config = dict(
    head_dim=64,
    activation='squared_relu',
    norm='rmsnorm',
    norm_eps=1e-05,
    positions='rope',
    attn_scale=0.129,
    extras=['capped logits'],
    init_std_o=0.0,
    lr=0.000924,
    beta2=0.98,
    warmup_steps=205,
    decay_fraction=0.875,
    final_lr_fraction=0.05,
    doc_mask=True,
    steps=11142,
)
MLP neurons of a small language model. Each row is named by its layer, matrix (up: input weights) and neuron, and shows model dimensions 384-479. Each number is 500 + 40 x the weight over its row's rms, rounded and kept within 0 to 999. Numbers have three digits each.
Before each neuron's rows, "fires in" lists the words (lower case) most often at its 100 highest values on Wikipedia text that the model never trained on. A number after a token or word is its count.

fires in: "of" 26, "by" 24, "tempera" 11, "in" 8, "for" 4, "near" 4
L2.up988:471579439572494532442473475496543494485522547575520481517431539538522525518583460508468560430501496519528512544468525491465535460553570474527501495492460494411439518475501495443483478435471452523520559537499569467450508466498451527544492478557555472430506417502529510488505497534485478465

fires in: "of" 31, "on" 14, "about" 6, "into" 5, "covered" 5
L2.up673:513527472466464476509464474467461472626499513561434467496481510433489603505497432488507484543522502476529501502454577507463492520472470468493441499583485496431485466521555516559508468467511523511513553495512519495500545454490504474535535441509492568459514451569468336538543544534568531494

fires in: "military" 23, "army" 18, "force" 11, "navy" 10, "marine" 8
L2.up504:455485476494479497433527470491477509521514534449549487420518493505551494406484541550609419486456514505487608548488489497465523497512504517477565507551507558538481465576444527521493454563526491545502530459434552498482510551492502530511482564553507508530551468567542503510462550442471478520

fires in: "these" 32, "those" 20, "some" 7
L2.up1457:512436556501544481505516434564462507586494480509434443545527550528551559563541480461525458489453493555492527552470488431452510495538521469513516510529439557477459571472463508435567510468530494507496480535544518487495558474468516501506489464508538542445449479442530497548472497488509440542

fires in: "of" 35, "from" 21, "at" 6
L2.up1512:545550530533485485496532487454448559478499542570565512490496493498535526469491508489500547532516536487535546533547547502435526525571486482521545555550477454506479557480519442533476540529489482489535540547478610489436493411520533457544536529566521486481535577497555438577479515441518583423

fires in: "january" 58, "december" 11, "30" 5
L2.up1456:504488496484489452512540465421530521544507503480448499489605507528584497452520499525498454503517532433492489490477490563514478510520563470430571536492471518432531517468516463507515504556571486496512494418469495530498492510459521509494502461512479460527474475515495527543482517475528475481

fires in: "c" 14, "d" 12, "m" 10, "w" 7, "p" 6, "i" 6
L2.up972:540443524506494525493558488471497512494529556506504473511526583509558500486493466520482447495489545533509483464477532521441479560546467438483537481548492470464454473603527488570507487448517538516502487455484514549511508479467486496505552462496487551479488544495493483500442485528529501463

fires in: "the" 100
L2.up796:485488474540487496476488479559550502583482482486499460515501441501481472447541459507501553515476552467526553452440494434464524548428540465472479443475448553478434485495523467527514542514512513544487484452458579512486497440514531491495530523446509518530569444460482482518492510453590533414

fires in: "is" 75, "has" 7, "can" 6
L2.up1784:478497502546508469469504554592486457555519566531501469495543482533571440529435420501574526504516497466476518491564501489456514552520510504519450557464480503491456519542543472472484588458475425362439561527550488506511550508549487511501539476551553461474534431577559499444519510538539618452

fires in: "to" 58, "but" 7, "faced" 6
L2.up2109:487546520538563512417488457548500511482561483483420373521489570499516447493452503562473454510489466536484498541512522505535496616526528582499481490548524452493446573445484465496489523433520521474450481510460519484554487499473539438460475441509471562469557548484525453544522560528533546470

fires in: "year" 22, "years" 20, "season" 14, "days" 7, "day" 6, "time" 6
L2.up1463:483519506546485500508551517457538571511432499502521426467531460468510508487463496523507496502489488526527461494474523520430459522556522425495493548553550541421455543610576467504497466451432464479454542450494551528478557505479520532557484516500553501535486496468520467482479482533458509446

fires in: "of" 48, "with" 10, "front" 9, "alternative" 4, "the" 4
L2.up62:397518491474530524515461417465422438561566431489430540528479518461523498548439443493513456436519583485495525544499515518480401524449570410507481506528503494484525484514559533579508473478515489550538493507521555516531485491563553500516499548505494474482526567520429442532542460503523488470

fires in: "awards" 18, "cup" 14, "trail" 12, "league" 6, "trophy" 5, "movement" 5
L2.up822:420529513473566569461500477452475553541458487555454488567526487538533578473453495489440482490478547526488544545449526498524548529488501464416520517502517456434547526628531510458491517481545446508603463521530483487491490499525556501513552522486466516495471587479505522501512516492508501464

fires in: "is" 23, "they" 19, "their" 6, "part" 5, "who" 5, "he" 4
L2.up620:543491501510507485471509540577516484471555571481497482483579529518570553492482477551545468525501526371468513535540471557483597521544489564481539565518540494519440553521448498487479521506569471524491484472537489446550510502526477521417489476567491528449544509499503503442558541564517549559

fires in: "final" 18, "election" 18, "medal" 11, "war" 9, "cup" 7, "finals" 5
L2.up701:510426460544467555490513500501515561525480487544521450525485491437487542506428471463505502548522489521502547540498495464373509471484474478456464530529492490468496482526524461567510532504502469478528558493479465493476558543549532505555543463456469568477531496444578528488500545556512550487

fires in: "first" 32, "best" 7, "only" 5, "climate" 4, "next" 4, "term" 4
L2.up1653:555515505463555420510493462509509490468479495497436499485486511484509553452532548476479484503495583502488525555474502445563540524474487467506545436592491578466531433488503492525448513467528521515533483504530530516491554487464534431494472481454480450507455487531552533546479524525574495400

fires in: "in" 43, "as" 25, "through" 8, "holding" 7
L2.up2147:547503447566463498530472461555488541464487558513424496541537514493524478398486502525538540489460540472537530525485491511505559587459514498509526529499467536487516472507517507590459538560520534494523479543496536492512478453501387507466517470480469481531526466503547461551472530508499455387

fires in: "for" 43, "at" 28, "demand" 4, "make" 4
L2.up2254:502439511515483471522471446502593486480549477542501448545510529534499497508433448495517475489413508466478536470545548495495462582507497474481436545460447442423502543473581441429503533419433463450469540503571552448468454465559455495503542450470537530451473493479480578552472434533540530524

fires in: "in" 59, "at" 28
L2.up348:545491487497477555528427448431428538465512492515499527522451497484505576455520481530473523479477466560551555541503565466423499463507469398489457497489438491426391533509558530420494504499485510513473482582457515507518482517481462563458504519535569571496448456453540498539517494452513461507

fires in: "of" 60, "national" 4
L2.up1090:483498466465555612511493493497555517512443473510559480436524530490475527473517519434463492506468438532509477563499540517526535571459438412426568532473437460483536539501553507454546539515523589503476470527477508488563440483507558504420450422533542502508495562439534487509498468559619541551

fires in: "into" 21, "through" 20, "out" 11, "of" 4, "split" 4
L2.up740:552447458536502521497472463525512537533595485414368459486522516538529533532480478521461445474418429531504563502415500443502559534480486513487554488550496477417474531458585524524513514526511518467552473537506492509535523537509438454531459492462515543604475432452479443594531476512481511517

fires in: "in" 33, "across" 12, "to" 6, "the" 5, "county" 4, "of" 4
L2.up1324:468483523514511552462453405447508503529474492540504492464541564535473451410502508500500516467439511501484512589539509529482502570516527473485469544505483458500414467553541530521486516549492516507476507494433540496488541481493522440545504449524607579514508506504539457516460511523610524435

fires in: "c" 15, "d" 13, "cev" 8, "p" 5, "m" 5, "i" 5
L2.up900:541460501452466569460508558545488454484535528489481470527468510491564494478526451531525474530479490478476538499528475504459432517455499402557590569528553553448487538543555450480536528476513516387492480456493512495517526523516462558533517493495526458522486549490542453517505490504544547474

fires in: "states" 29, "of" 25, "s" 8, "state" 7, "to" 5
L2.up1508:450544491458507563504495516476502471512537511466416447457582505501469540471483459471524477504507516485528495440587500508491427597465538439570521525501471465445512494495488487516488577405534445415505478566565475443551484510506468552480494471488548455583502500587446561470490497511529533533

fires in: "the" 20, "on" 12, "years" 11, "in" 9, "season" 7, "year" 6
L2.up647:484434498440474479504504571506550446493558463496466463475472464493487490548480496446512496479430509507528520572485487441490518524501475495505463491493450497526395512444509587504525503480485568490496470465447442435550607533456465509469487400480553523538528522506457413548563475488525559520

fires in: "of" 49, "john" 8, "wodeyar" 4
L2.up1916:534400474422547516500457527530542454493551518474480409576537497523529427524435496502548543488499491469431538430543527466532515558558533565498499497520534555485516533488519470496503494472548452444540475508500508480525530512504468442481492450533396483554579533511491505535529435567563595550

fires in: "the" 40, "this" 22, "in" 17, "on" 7, "upon" 5, "but" 4
L2.up1590:438426504487526459463491459538550508569536486490451418532508538523464489498513404534488481484457490471476579557479491495481516528499546451479560436470475482475429517496486493504424543531493581454449572572473511478489571454484554506467506471496531524452531476488502467553477519587594594511

fires in: "in" 73, "was" 15, "finished" 4
L2.up2076:530446467463523554494477494514499550500493493480514478514472500510571522445501491462492457504449456525507464541523491424482552526428496485458599523535440487509459490439490576545524546516562507454548481484471489495493516497542444500469511535471509506509516373497466401555508542529505481477

fires in: "and" 54, "but" 18, "until" 9, "or" 6, "though" 4, "before" 4
L2.up1322:463457466513498468468468549521520512528520538519471494496597504486578549506510530408508523454445563571521459591470499430484484511520555446464463403498450494499473537438494581499531552543573516518476486445560478409493495512488475502483525511479514507585497425516482542564510481520521548477

fires in: "he" 28, "father" 11, "they" 10, "family" 8, "brother" 7
L2.up1242:489479606494427431484466434469522490546442473540515516545485582545475504529518518552520475519441518490511536459428448536525523477484500511576559490461459474479474521469442551537433470453469495477474579518565508541496516525509489467557520536506509498513533471589524491499524528518549521583

fires in: "the" 27, "and" 17, "of" 11
L2.up2072:420549590481473529494508417540487489419465477542402514507522506478547545446527506488541461552520500502481462440490484473530508501499504452577512548518393465406495521525488497499478549448528509502473469499577536561493488435506518497498482495479479549488526561503525485570552506515514548419

fires in: "in" 41, "to" 27, "age" 6, "as" 5, "until" 4
L2.up605:463468468542510462469515477534518561482479507580490436543492404523454511451461509423573448534443472518531563497454483438487614595494552457544520504458481430508382529472509458533497534531517482447522519508570488450503471425480483526489502459487394448547509520513515554530483478507559587478

fires in: "years" 31, "days" 9, "year" 8, "week" 6, "minutes" 6, "months" 5
L2.up419:516389505452535472513523484476507552473472423459485511509569506511463442524474468549464476583465472440517497462512552533463481534479571531562455514516460528459488412542498539459475509484468521482395539530550538516486550537547465514498493563527509552504506470464472472484559559541494543408

fires in: "of" 53, "democratic" 18, "party" 8, "for" 5, "air" 5
L2.up456:435515568552496568493534448466511478452424515529432429456529448468495501500508540430568543528524464509508462481519594497468456564468546517489534502515468468529548536533537541431491533418546472511484470498539504502529488496499559552493535485544514491515450500558470535531510494416510578417

fires in: "had" 33, "of" 11, "father" 7, "used" 7, "has" 6, "left" 4
L2.up1474:472509515526525475532468501573550568554502522503538435530575472496487435434466510509523413472460520479547547493522547509481498528511478589466462539527440479517499527515552508479544556520500548454521480495545521494529463512550439472473575473550497438480534487541492500522507506529470584573

fires in: "party" 46, "university" 18, "in" 9, "from" 8, "november" 4
L2.up688:501492585500523516476499521479458482530527528513412493470531450552530599537527527498439497504497533480581457574526499554434433562527550459505454509510502449383479534512560546492551566480531498459393462522496479472514494461522452498481551527578462444538539463517473472593486528521520480491

fires in: "is" 79, "are" 14
L2.up1302:447565489529492535520474517561506504533519595507516418479555531518494619490500493533525536512474517467519502485484530485406460511550586445467450477434468492450462572475562478501498557465445458431593474557529575456487503485499489503500534456450505520506483427516535463492500494515507546448

fires in: "to" 100
L2.up1003:497469476506485483466436473492456456536545492520460467545535466487482464483604411462408519541459516464599466459472550506497541534540551444503444454511485520438424512532548553545483509537488510514495543436476480471538536508528556492479497462564531498592475471424580450531531482497516527488

fires in: "for" 82, "such" 10
L2.up328:497470554569462415524522542576499572512495508535478447501502469657505534558516506594528481561417496430457545406441502542414468504563559542479505530477467515438518483532557510394580537479492518495520459498469528549403474546528485520505527490483536474496501550511459526496460575521563537502

fires in: "north" 23, "south" 10, "s" 9, "1872" 9, "of" 7, "east" 6
L2.up1197:450492586479564474429417499568430452496472506549437495462530505492522459508457501465509447508475501506537499478498515552502497572499555498542558511504490430405551538406502582474502558436547567343523510474545500515551566494582458491556543492505465450511522476570532502545529512534495455453

fires in: "or" 20, "called" 13, "a" 7, "known" 6, "than" 4, "of" 4
L2.up577:487483479470474496393473541527558577504553436487497480508533536548459454488530457441510494511396422514536502505499555550546472516490625463526561535576530461500523557543537463478512507497465449418542582447510516497523546503470500513496489497524521458560564451532479499543491522522510504530

fires in: "of" 54, "known" 12, "named" 6, "french" 6, "called" 5
L2.up1232:489515513491495484445469511565465580548449491477532523442458498549539495499519489506463548481498580542495506477524505554472437482486503429485571547476604474513521533439521448514459537483475473491555496468467518456527429515501527443467511463520541460488533458465456490498494432475544570504

fires in: "in" 76, "of" 12
L2.up793:446529466478474478488400460458467521552552462451531466576491464485534566429481483539504469454463535462464484524470559498456464456572511382562477515526515455447446512494549528432497477507501531477573522498542521507523487483451490521453494459461575481545511457472481470520519449455551525547

fires in: "after" 47, "before" 36, "until" 11
L2.up1229:538526399497421488522519556528479430516473493549498537581518512551528498436523521482490438511441527463474517481473486589444518508536485439511473572510432513504444519557525483489486543450489416420514545526491496503532411465491536464454580443494506507494500583537456463485484404516555527450

fires in: "in" 26, "which" 18, "of" 13
L2.up1940:545480486449504583559550534529492503523428457519510433481482523571504536514492461434500559470501475532527515505493565547483536490504497463466522566495533490496518481545557517510508483539521446503448473526431488482550481501445535523513457486497545468522550521427526400539487489542565543488

fires in: "which" 49, "this" 25, "also" 15
L2.up1223:506523478464523541519522431498421453505510566517561524493550470468551503439455455495497545456461469578464533483501513498421483487462593525459569522483453481448478530530474530537481522535457502502495419536485447466526539452453543462475493449539466583476553467530457406491518513543480543503

fires in: "of" 86, "for" 6
L2.up39:522542481522501505531513441523499588549513441525430466512520490485552525568533512527570498545542523561427539514456546507542538457526546498511580546576516503464497497585583559473426460456442439588471505469549521487505498539523501521495437500488441503484535446580532522516520495516558550544

fires in: "in" 92, "on" 4
L2.up1743:497470445531485527501512496488479549518476487483500490448471549558518537485521498595584506495420478519491522522488546474374561503493534496511559567511472499354437484524484553515537518531411544505548510482509538497491509476481484480514505515468531518469529504462468481509471478509557572513

fires in: "first" 24, "time" 7, "way" 6, "place" 5, "war" 5, "best" 4
L2.up751:524423509539531465492500438517499515516494507566473545518460552506480570492480463535434454509473584518530468450470497548470498588564473488550482472490487512450527486467501500455472578455487529499576587535539521584481574476505538478483493510492528473479475458467508547597496507601568537489

fires in: "year" 14, "points" 11, "there" 11, "day" 9, "years" 8, "once" 6
L2.up562:510474469476507537546544491487532471571545439472478493473578525532524560475428503545530464601477532521528479542423446474479453531468466442504542512486423456485495507467529551456475459475507562486470492485508531480514514545554484451464477514524507529489567422489452501572569470534513487499

fires in: "to" 64, "by" 31
L2.up1343:518507491564477550502487454558496569478523577536499477480491488490539480536548443470488482497489521476546561471488504447449560556471505413484544449535564542445455521515522486499464519486501388460543532517432539448443517475499466496542523461552516444511519467601541485533446548519539545436

fires in: "for" 15, "son" 15, "and" 12, "he" 7, "made" 6, "children" 5
L2.up319:470434492481444444524475445525531501446509562524530469545547460467534524413513522479512453477476552575512522470509463440474557586498470488486538511517484531552429482516533475460440460525548482479535482456509405447521464459539454536455500412565447597472547447528551450530484539546558445559

fires in: "of" 56, "de" 15, "succeeded" 6
L2.up1450:497439492499496531505479514558585556555505554496553451552522494520533452502461477526517448496447524475516530431466454553522481528499481513463519555470454498475513568493560488498531561528514502432545532575543489459468467497527482482494494479551484446555492425583512453503506498544550507517

fires in: "up" 26, "out" 9, "end" 8, "through" 7, "under" 7
L2.up1037:429515472494505452498476472499498550523649485481412496533555454517532443505505412545488508508486495526510468571495553519496519458461479502526521473494508504410435526460494493576536500420454505479514494515510498495498560487448516472547471532462537458551494497437442430526486490485535518495

fires in: "he" 38, "who" 29, "she" 23
L2.up1986:544501514465500462483499452539529468496517452537449463489536449500483476470511493496531482489423556509484560523478474509512535556489509513499571545489455485536460501490485522524484486480460486458483558477497548459489474505509570486437458457524556506524553499489464543544465462504514494524

fires in: "f" 14, "w" 10, "m" 9, "j" 8, "e" 6, "p" 6
L2.up1494:416464532504486514473433490486430520514515486510469448459505443457547502465468494509512505490478517494492538441436550459431462532529533444424515568553526450449502513565540501504451568452495504530539514382507560568524501460469506517573547478574517446469500502462559500519439485470530553478

fires in: "the" 52, "south" 10, "red" 6
L2.up2265:559514506530490607490477509448534534469470478516442556492492475475509488517480537452478509509516563463493478501534582476480545523463515463494539467483502571478449468508596620501495531571474470510436526510487544548427454472501537481498492507476540555466534501497447521529550553532564520511

fires in: "as" 78, "since" 6, "of" 4
L2.up2158:514476483499521434478521478554448470512596483472564495517518603534440485501541487569519490505443488474518505538546532552541513515458528434561509502470495442423547491502513527517576487521520503421450509384496548500449526411481547536501516495532532476486526502449422461512526525576495488489

fires in: "he" 45, "she" 20
L2.up280:448459526477463440479485443510533495465513498547490461468536443520486539503484445488516498497528538517486529500542434480487533498562539511533472556506509461518499578453570476528414491526491510479471576528479538502533495528524460512483555565539479504407530543480510549452466520519515446502

fires in: "when" 21, "due" 13, "while" 12, "after" 10, "because" 9
L2.up1566:538506492499608523499547402475543538522531559501444482550470477451535542477434493495479449434490528583478482490421472447493522522504507469526561506529514521500518570538504588433459536475490531476513551505542554507608460553485611455466449465568483494545533470550517495516515484455518511477

fires in: "through" 18, "against" 11, "including" 10, "via" 8, "alongside" 5, "providing" 4
L2.up1795:545520497415445578513501510492465498515401603502491460491523554501604483497513506533492485468499515498529520545448519584477473542462522526505527513531451515452490504569541549558465562484558494493542537456500500478480549543480540471507568537530471445522531519502509513507516484526546541490

fires in: "in" 44, "at" 41, "during" 13
L2.up1761:571430437483466460466470461508508487494529507540453526467480532546421558473579433489457452509458432468543526511513551542473442582516461517557410520513407472419432456503512498560517543517496508525498511498464483506452479434517477546525566447495518429504534471441501553492437491519615504536

fires in: "and" 97
L2.up893:467519528519462444554463522495506584465562469535447444410581480499588519443565474523492503517532556501476524430459473520523532488504510436499557477529518458487518510589540515445492518522463491528541475443571605476442546384503522480455499420491515477486528467532474452542447514456569519458

fires in: "for" 12, "of" 11, "international" 8, "de" 7, "american" 7, "european" 5
L2.up1245:503545518451472531493503515493477533478528480538486527498515522453480532426500480501416513500471585496565481488449523542531543541517492460500471510495510566476525445506518477496451490521495495503452511456519535463531512538496486441418527526510514499532450513487488504547551502502520536460

fires in: "of" 89, "de" 5
L2.up273:510549501487521564555466519430475531476475534518523445425587556487596520490516527468454478494526464373538533483459529532489625526492531440424559511575481478412514456502572516475444488490537486477493464502492541459508479452465482488477503487563547440520527501509402488523485541464564540433

fires in: "is" 16, "per" 14, "video" 12, "year" 9, "source" 6, "file" 6
L2.up1124:510466491511461554531493537526451457514497577535439521460465500450462525456414477446512463513506455523503497465543533476531538554512503397509535533505450483474456469515545558483537535559572451511468524518488453479509516438532509496456516512528525512468530452493462489518578514534539519423

fires in: "in" 35, "between" 6, "700" 5, "500" 4, "300" 4, "into" 4
L2.up734:485437508458473500567536467457512483521511434487479426548552479521420528510464511581491433450493510501534493527513475451492520542566508515475551498493462485531450593447503503494492547568532549516543491545503486486480508545504458509440522491520457504468570471513478490506460527515484489553

fires in: "some" 33, "many" 24, "most" 20, "other" 15, "various" 4
L2.up276:546470492491503557499553433541475517573546507491481536455547486553552535497487437487474456479472556542533513560528489515510455509502521448523481491536436504427521509528455548470543478527560523512519525505574464471515519449494479512542547485447541512556413510556545463525567512496489496436

fires in: "through" 29, "due" 18, "via" 10, "because" 5, "which" 4, "lost" 4
L2.up1569:470513500505547492543508523433414535591563574441471500557482506516545533501553565555474460449470573438541469540519527524483573523464534513482558506508558427440474530450508541505506582530541485512466481445488405490495507481497476477531511489463529515553532505469515451521544499525503437421

fires in: "to" 29, "at" 21, "for" 18, "with" 14, "from" 12, "about" 5
L2.up1050:452479555486500555518503474444479491468558543541449408497506507415496513555471421526472500494496569422539497468516496488437584519541561468482476499624522434485495520515536488509471530495522463493508508449475483464445519484521494481534522516508542557473460507522529477526575544454529574459

fires in: "on" 85, "at" 8
L2.up1622:522508517502472531461428487528531510481457487527581513497547537444525498424532451513505509460481519481472565525501484532391480544469449442509461561503393521425511542599499454476481497470477518515519515492479515459515458503482492528465528536507516453468499460535454517503491502485528521507

fires in: "that" 31, "he" 13, "they" 8, "who" 8, "so" 4, "which" 4
L2.up184:468517493460473528527531451497510531543509522511436432490518500491517493483545498510508548505507506550456578497502474487531509483561551496414567564505448500508501547570487615461521488416493552482479474453452501494540489563473530454521447527530563548451493532530505462540471469534539487544

fires in: "the" 21, "its" 13, "it" 5, "is" 4, "2022" 4, "2001" 4
L2.up335:560491487530515516491510491506539461459475518532492464454478447462479392518494472496568566481485621471486443523452533525506446562530512460425491525456440491449509527521548541532530492504543475463454531524514563508486514445490557466493406507521543500487495505470514432479457429565514464481

fires in: "is" 40, "was" 15, "has" 7, "being" 7, "had" 5
L2.up1354:487499600541520454537467418401518556549558429505438484531510478571470491542490494543487475530520537511500529508463541542508514472541491501499511527552467494443512515511537546504474518407404471485495551518527527507462458457506517480470533488512528448454487485506504540592495524569504537569

fires in: "to" 87, "united" 4
L2.up1691:494538449486489510532528513402462510512509531483393472464500530495559527481499460451467483563509584518576517447505496495539578543563540444513418456569555535460460517501548518574416483485529480540516504531511450512497524413523503521508515427477553474575443500554500458557426541534485414460

fires in: "special" 17, "based" 15, "following" 9, "basic" 5, "general" 4
L2.up1020:504422472457477474523518481476568534523603472431481491487520469481524555517535513535530513505465451479499550513506525513489485438495524537530534500556569517476430464565552527470509470493453427538488552536478578510499518487474566457518512508474513502521529483535542468494471493492503507497

fires in: "railway" 19, "of" 16, "line" 7, "train" 7, "rail" 5, "air" 5
L2.up2005:429473441489497507483576356532540515504442434496488492439553443469444546469485468459520517492452528513504464513532512493477433490468519483498542530522494421462487543499533509494536476567461463480536470461531537439532465481513528540447490448525458481467483531426480474498520551485633560518

fires in: "on" 50, "general" 4, "my" 4
L2.up1004:495502477442461521508478523620536507525584454548434524445516491418603534538547491559484427449477482544514460498513528427500528488501474513457510449482508476432427522454518632557550414458505583514488513521525476431491549502480489558529499492509539505547507468513509502507524533479494508494

fires in: "for" 99
L2.up15:548430524587458485476454529515524538495450465525458463447515458538499498476552479510533502557392549582586506504466504512427481591508502513547494427525504532532521508453511536414593560527457530495530550509478548510468441533572523425447598441550566509539483445502521508503491551486581506552

fires in: "where" 18, "member" 14, "such" 8, "held" 7, "competed" 4
L2.up1661:432493524475428485535500446534516492506509533504492519494571536508526569495512460546496515449466568523535552498505480570502488512446499522497470545486509563497378561500488453543498485489429451565497524567495484479470505525551446560438498515453480518546558463531566490486548469503488447532

fires in: "was" 71
L2.up1193:502498550504508596516539506539484514449470528547538410522568529517494519447471492523477560531507535505566562453478552492421490542537477519497483496559522521446437507503480486504491464480555509493542511480480550499498536505510486426497592526506544519516505523488454374516511509482528458489

fires in: "of" 22, "and" 18, "for" 14, "with" 13, "catholic" 5, "in" 4
L2.up2066:439537512523499539518433484495478470447498427509468435432506484452461519549538509475543555508413504526474566487433532490381470572563589440569541534521489445413504546559551473447525453508432494505455493478542589509479541483452508508479490474522533530521490508492518510596488429439541482494

fires in: "from" 30, "first" 10, "until" 8, "plenipotentiary" 5
L2.up2237:522523501486466490516490520509433481471548458549451503445525529463505437476500560491544508451519545500578529545554452532474533520521501496555468513545476439457476456479547479541529569439540515477504472524505498495498466446453552515541568474562469534515560542479517520533454491532542541406

fires in: "was" 45, "were" 24, "is" 16, "are" 11, "became" 4
L2.up2214:598522487474476498423481421488529550597569413537544503548514489523493495498482472584464506520494539557558515510488538569532478479484514481468483508545518476502448500518529502528530525490437526475477543468537572488502555467537492489490521520500524506484464485525511483511444505544543471464

fires in: "i" 28, "they" 26, "we" 12, "weichel" 9, "weast" 5
L2.up272:467460523504499484483478472535528559530612477501426503478501499484528578511528470536549486550505500472520543443443498486519572540504539458499507517504468474469460581468463580507494498526491575498499526486554504451507528511558499414520523532493539479488426517455478518515552491532540489535

fires in: "work" 30, "works" 16, "of" 10, "his" 4
L2.up516:518391481475487506491421455487472479534519541557498501495472516479523502429484484548508473530514495472545485547569496494463537497517522457505526513468433513466443578454515487505498471451482538442436533497543573391485502477582533503492487490511485535445538505502450475502553502514498469434

fires in: "second" 16, "of" 15, "supreme" 10, "fifth" 5, "first" 5, "third" 5
L2.up1627:464488518542507474412528584546470543494467547531465513511542522477635533451515407462518569537462470569486551478436442486500503530511474404549512501564478495453508480483419538465510528531523520469506467527496541507524500459560459476534540535510502501572460463597513453501518504513508475509

fires in: "to" 60, "of" 10, "with" 8, "than" 6, "into" 5
L2.up249:479428436458491491480478497494533546547505454426499526507510480572534398501471535508571465511438486500568515488513539532536435463546567529464525532483515476420545513569477574549560563501503484506469478495504503487523568523494559457466492503419458461542491513522495534561518525605546557502

fires in: "august" 25, "october" 24, "september" 15, "december" 10, "july" 8, "upon" 5
L2.up2259:568401498557512550516516444501546512504544534557546516486505544474520535528480457583433491461436510475469485415539414499485524593486440488523529453524419488494508487452467550527524493526519476467483469461410524447518511463488575469538552499499562523504482445466485509517523476474549521512

fires in: "international" 24, "special" 20, "commercial" 6
L2.up707:507450503486495512494525518543532496459519523494524498529498513487439406443458515481528491474481550495551511486400487501482503564488458445515512485574425588502539481499544462485518508497508530470487509440480583495568480416494549515467558477508434422507505539504515536534569484514563484495

fires in: "of" 25, "district" 16, "into" 9, "group" 9, "to" 9
L2.up2144:474505430513594571490497445527531480478548497506423461483542496522503463541578423532446501513479494477491453614495498432543535507465569451509490569468487478419509483525449562530496512467572571477470491480521514446439498451556488440418522543447557474490513482463481468570569550497443509430

fires in: "as" 95
L2.up2162:454495495513541457466507500513537539515502441440522511514436491524527508555568507494545474529506472491516521592466505507476488479489526483502496566448503486438405505567493487483569559423427508460528472455474540498431556423476554499491496524462611463459530441411444478498492493415535522523

fires in: "the" 32, "of" 29, "with" 5
L2.up1323:482597566483445571552451451531431478497482488501510420487498461503605560463528552522464506536454523545489502551493566506502482516445501521502499538530536439438535487531522544488506471433497538532590462539467507533560535525556540486483443562486504584530453494567450531507563438505472501533

fires in: "band" 22, "we" 12, "weichel" 6, "team" 5, "teams" 5, "people" 4
L2.up2027:414498506457464468492503511516555468506599523496490502439469560472477549487531462527550451505550513460550467479514533537507585473491560567503477612524516470453482515520516607557545499445521471511418472461474447476488461549545504490593486517453525520513509458458534533570459506466512532550

fires in: "when" 68, "yet" 4, "enough" 4
L2.up610:538536500458520475438551511504464517549453566508444466512526561447503486447488466497454454481528540501515527517433491471444502528503518501467466560608530503504520464577527534462527501505477534447475535525447586519526505547512487466570539515489463541448482532535448541530501458557578488510

fires in: "an" 28, "was" 20, "from" 8, "he" 8, "went" 6, "in" 6
L2.up1486:521535537521574539480507503490450565489494556524458469505531477542571492503433566451441481468484516521541621508522484483478472547474550508483567506520473502450493472498496527485475557508488491472477500456438411430530476451546504470464534509522491490493470483505469427595463537514502505429

fires in: "made" 12, "in" 11, "is" 10, "signed" 9, "from" 7, "released" 6
L2.up522:472499559477532447526518465481402553462474567510539390472586437549556470442472501445500543505439559412515564548474520538492563472495516524439521570495463532448500550493451566541518489495496510548481486471496457437538468536557483564497552520539419533473561465544514467498490467561487476476